MLP neurons of a small language model. Each row is named by its layer, matrix (up: input weights) and neuron, and shows model dimensions 144-239. Each number is 500 + 50 x the weight over its row's rms, rounded and kept within 0 to 999. Numbers have three digits each.
A block is one neuron, or neurons of one layer that tend to fire together. Before each block is what it responds to, as a language model described it from the Wikipedia text at the highest values.

Responds to: Field or discipline names
L6.up56:579535539472542493512531540445460469439474569500484473436411572527540420528487488467545434492488450533462435516456489523531479505525481502501450494473525535582543509611481504540499546517510579438520440542457402460463544503445429422536462492618483443506445549508563553512547434509459476521
L6.up307:485433452536457457466507479466474597574501499549475566446598463498422462483574507580515510478589512499498519456576522515532521482473404547494534582435473523484488531493443510396527554585512518435513527638481461546528508435534459415464475530548473510510567601578405510578450521489488410545
L6.up613:440512431618509478572585539446463396560505533580529471494556457521474544439438467578500397537592562549558479486478552479503497487561477492482554526483558449359518496551512538496532560466469533445525520521507524556546472498453477482400403544569518602512415524477510478651421477474566550465
L6.up686:390380424437436510493516476547473437453448597475479541519387571484528436547511388505479410630483511540471420487513443558515504421481444512500470539497436490483488569541463537459609413472505505552332518507497523528535469594406448469463497568464489532547498516465467528565465512493583621505
L6.up813:477547549572470545478447423494500429463577480513487470571473476561420546580522507504424511450473429506466422502536645537528573545407500472542484619359453615508485518512513531542461530618520525445382513477528493564558520485493509460470501550450568446408508550441514468496491515487517481497
L6.up934:461418486570480505488543504401495555528607472616472464481528499568409598479512564472513501610452508546436511512434490535459442544509560478497420512500553469594526603570380503448485483517506521429509528547508454563537558469413436428560504462516473583500537451410522541596413509504494494567
L6.up2165:407419580571444482544578522442495497492539492480414501545434530438474398572516481516532683483573439495453501470483516517518502481585422468407547451589554552451512551494499451490476469477529589522439441489477453550537527573513516517489507534493417478568511336524519486496538525507480510554
L6.up2805:506433531497473538593520537462479509525518496454414536492503538468521559536564542526541498539538512606464465444481505520530491515494555605520585541459571636535516505559479640464423530502539512475426478587524502511483640556530493519496467544530539471374542544507579519517497503485581460513

Responds to: Preposition "in"
L5.up667:476540580468484578517478484533605560577398462455432431549571465430494521529508461481456542523500396499459515511511554633429457518459419492496425486534512545468464440500443521516508569515535524463458546508538573451503518498498548506513495515534557459556489490466561497438490483470480447527
L5.up770:541566462399493526495448451514512509448406377421331464549533590515473478498518554545468509455447376404496589481480493479488505448475531504483573480508507407505469631547428495498476562529478504504487458475564448541580544593528524555518561492494536489511502458474500478538471393579606481443
L5.up934:524536547453497471539478515462511587535576413489476485543586567455542506545504492494449498384572467501421519477493458531559527483476526538504480516443515482588587446454519514509563506456504486545599543537481684534488480459416552348446501442541532472519489489579540477512515537469479432505
L5.up1286:538548481524508577555477457541535546554562505501456476475478453421538539508500481393549552511437509568507441460475478433534524476518507557502517486562488556501488455529507466440550482535498500586505459532489481651527641442472497437559449519400509543473536406503528484404537497455500484345
L5.up1783:513484419447574473540534505461422613472564423425571541554506475387516417464533487533493459517459507507486396502431486541596467474530452520513471443540445503468469453591496493491534483522555460459512491517407422462412476496467513485530468523546481532472439542555486583516480555501493510448
L5.up1956:506480596419507515499497483507599535672507479485528508456588468515476560524499390516522448542498435552416540482508555543508476490486488470569470547473486454453541587478574463421570531458545467470564459412569449476594561570480535497568538401548497552461493399550524518572501514487421499595
L5.up2257:453521509522409463469518551467479474496414497507519478425537562523491583534513474620515481469516530556504499510472427516522519476481427423483613489595545523455476489551508517462542518533590590480438495565512539517436510522483567479503432472644448539476416533467510523404380517522525406484
L5.up2816:509450422462443519531422504480520494510520501459509482534478425450478530574447496508502552569430489517488421506544457375448502525517456528436491552446551488455538503527625482513546478521469486601472490520614417460577408428447554525408475501554538461551560499542559560553539543492582442415

Responds to: Fields, sports and disciplines
L2.up518:624474409477536542489582515504483587595524584482475591488534536525516589498559478471556440542466477486546517522513464509484485494480535527431548552475521500556440490471474393555523505454498539529489463537559525588579481489347524452508544518439464563546521505385519490554487448524536505485

Responds to: Preposition before date/place
L6.up107:549473461450483547530462508450509449500474446461501498494611512468498479600507505445465482475574533548401561502417488491485527459470517530486497520519557515515499567505510528510604515550497456544495524520570528581538485534538520477570510388522461428441486479493499464548509566551486531546
L6.up681:457524510495570570517520482517472507526606532472507503466524433514552429473518454474486461432425487484448550434468426436529576413488539517539455468464485495545557431574530584531428534534410505521446616478447406522534469453539520458518480502428547517477540459430476495547514512515508533506
L6.up726:559439523467559501639510410490572517505470392455509526473426483420408504505529496424519507466588446562520508410460559515548504445476512469443438553443409417452489535514494546475525511526478517511510420481497492494412545535565457548567508414509482496524487472511476516548478542529529552515
L6.up940:472572423418593540548564559492506464442522394471457389434523458516564545483535514514459511532462511439487445487431516528606460389485548513482502424484405477507451478558571505484475492506526530539506480408485523602508453412525470493527478556526361514505470544416537539520452543529541557481
L6.up1340:511512560474511610499477502452547553499470456537518504546543492447595553513466547529544473466487535505475539489504386615569526487595482475458525561538543501533487480547478429527558502491463508551520505459484523530569463583419540547502446505465576538410452365519453496504426526407422496401
L6.up1542:499485584557502449412527487494547557510481541422396531580524483412500537549558464479473456537473461486455518512530544455519560453446449534513455443455461515627573485524498532476479609436535559470459549391467491535459529536537410532584456376437533444517535447524421515505461563504531574523
L6.up1880:482545441516537480539535560512558565503508498540469546555445502390525521580517480585618508513489530510446498497452494463473527528507560453539579522540472514489502446559464544468523474487520484464499564481516566548455592563503543469542537418505459523486545501428439469524553547519566495516
L6.up3018:425523517507596447446427569492471463430534576520495390528584413471531529549475537526479564542484411495574495496491505508475567518532464501405535520472475455516603489568506517572483542462494412523432535504477506504517433464486466415597479515484474458462479570483553584543416576488483552421

Responds to: Diffuse technical-text tokens
L2.up663:458449481502449513471549438447537499563601439515450440548498550423508494556492511520552476465498426504543485472503499503495584546493536499446453468464556439442431509454470494463448404515468574592550456553524494507441535548535540534496434528516532491595488427579440513381508456541513463608

Responds to: Academic field slot
L5.up98:520478530468557457538580440554491504536441554469397466495436523505614497450526515476519532424537518526597467504546440531555549496447499559553461510457537548556501614470529500466450439508471483532494493574417454479556512516476485450469565464513518501560472493544533566536455520570450455609
L5.up800:549509449474617580504560430473493470495521465511449422503480466470362585557569540499512471529474543601489402567519474512578635515473488442340501513405567524556448451545490497473439485524384584533431389615509493541491514481488509527588578561569521522590461454540495540497480504461404532511
L5.up1043:491500460530572471514497486562525451558453503437558431439575509524466536461488502465429492409458511498489420509470501473514545435451525386455591613495487523465539438400474519454533390467544515448497417515527510490524538500461478460489569531508378626540434473446470501569541503467540520540
L5.up1202:481439575470477441518417490421420511497505499438471549443520482572480535432497414420491368474425590507565436552488492490469533447523475539476528517497522532523463512573452584404433487547503535494403457455511442485554581496389464455458513510516596557512414550594492499409480524477495468562
L5.up1540:534482563530426537533514475520435394549479480485506482439489403440531487535497483519496515548634528532499561528566508551546510515551542523466496486484577441524520434485477496383601532443596539474478525533483509478531449404549486431495414494626456541491455419495474555506535459538490545477
L5.up1918:473531561537348487568466476471548487484451493479531490472480412428442513433491500564543456518489515414504585528440467502564518512503439491460571474487488543436575507511427459466466555474504564521489541490442458575498617554466523504386498393579515500453484423466511588499516564489499424516
L5.up2141:518529466586510543520576471542512490593486509498479420453474336551388605449475467559477480504514533521584479554446575433581493596511443471377509484398537515477452534549474495559522583585479609484454461583503511513617491482431543534504544517513496502549516466389546541490507447485529527510
L5.up2826:486503570555593505533514497477461534453496476415436575480518495509381475479505471395528466521510637482486469558499524418522400466526439543527551511479560536534459555583517489574492557522540535445453481487467475579477503544536434440497479518493562497459463529504636487443489493460547510574

Responds to: Entry and containment prepositions
L2.up1527:487480453439452531393490471465476474458488463490472505515474459471509497434499547489536503501539515434528527510482452595531527475504508447495490533536427528542468505542508506395433450579513546509470425566428453506530482493524435496480548447462474460498574507486563485480423526576498502595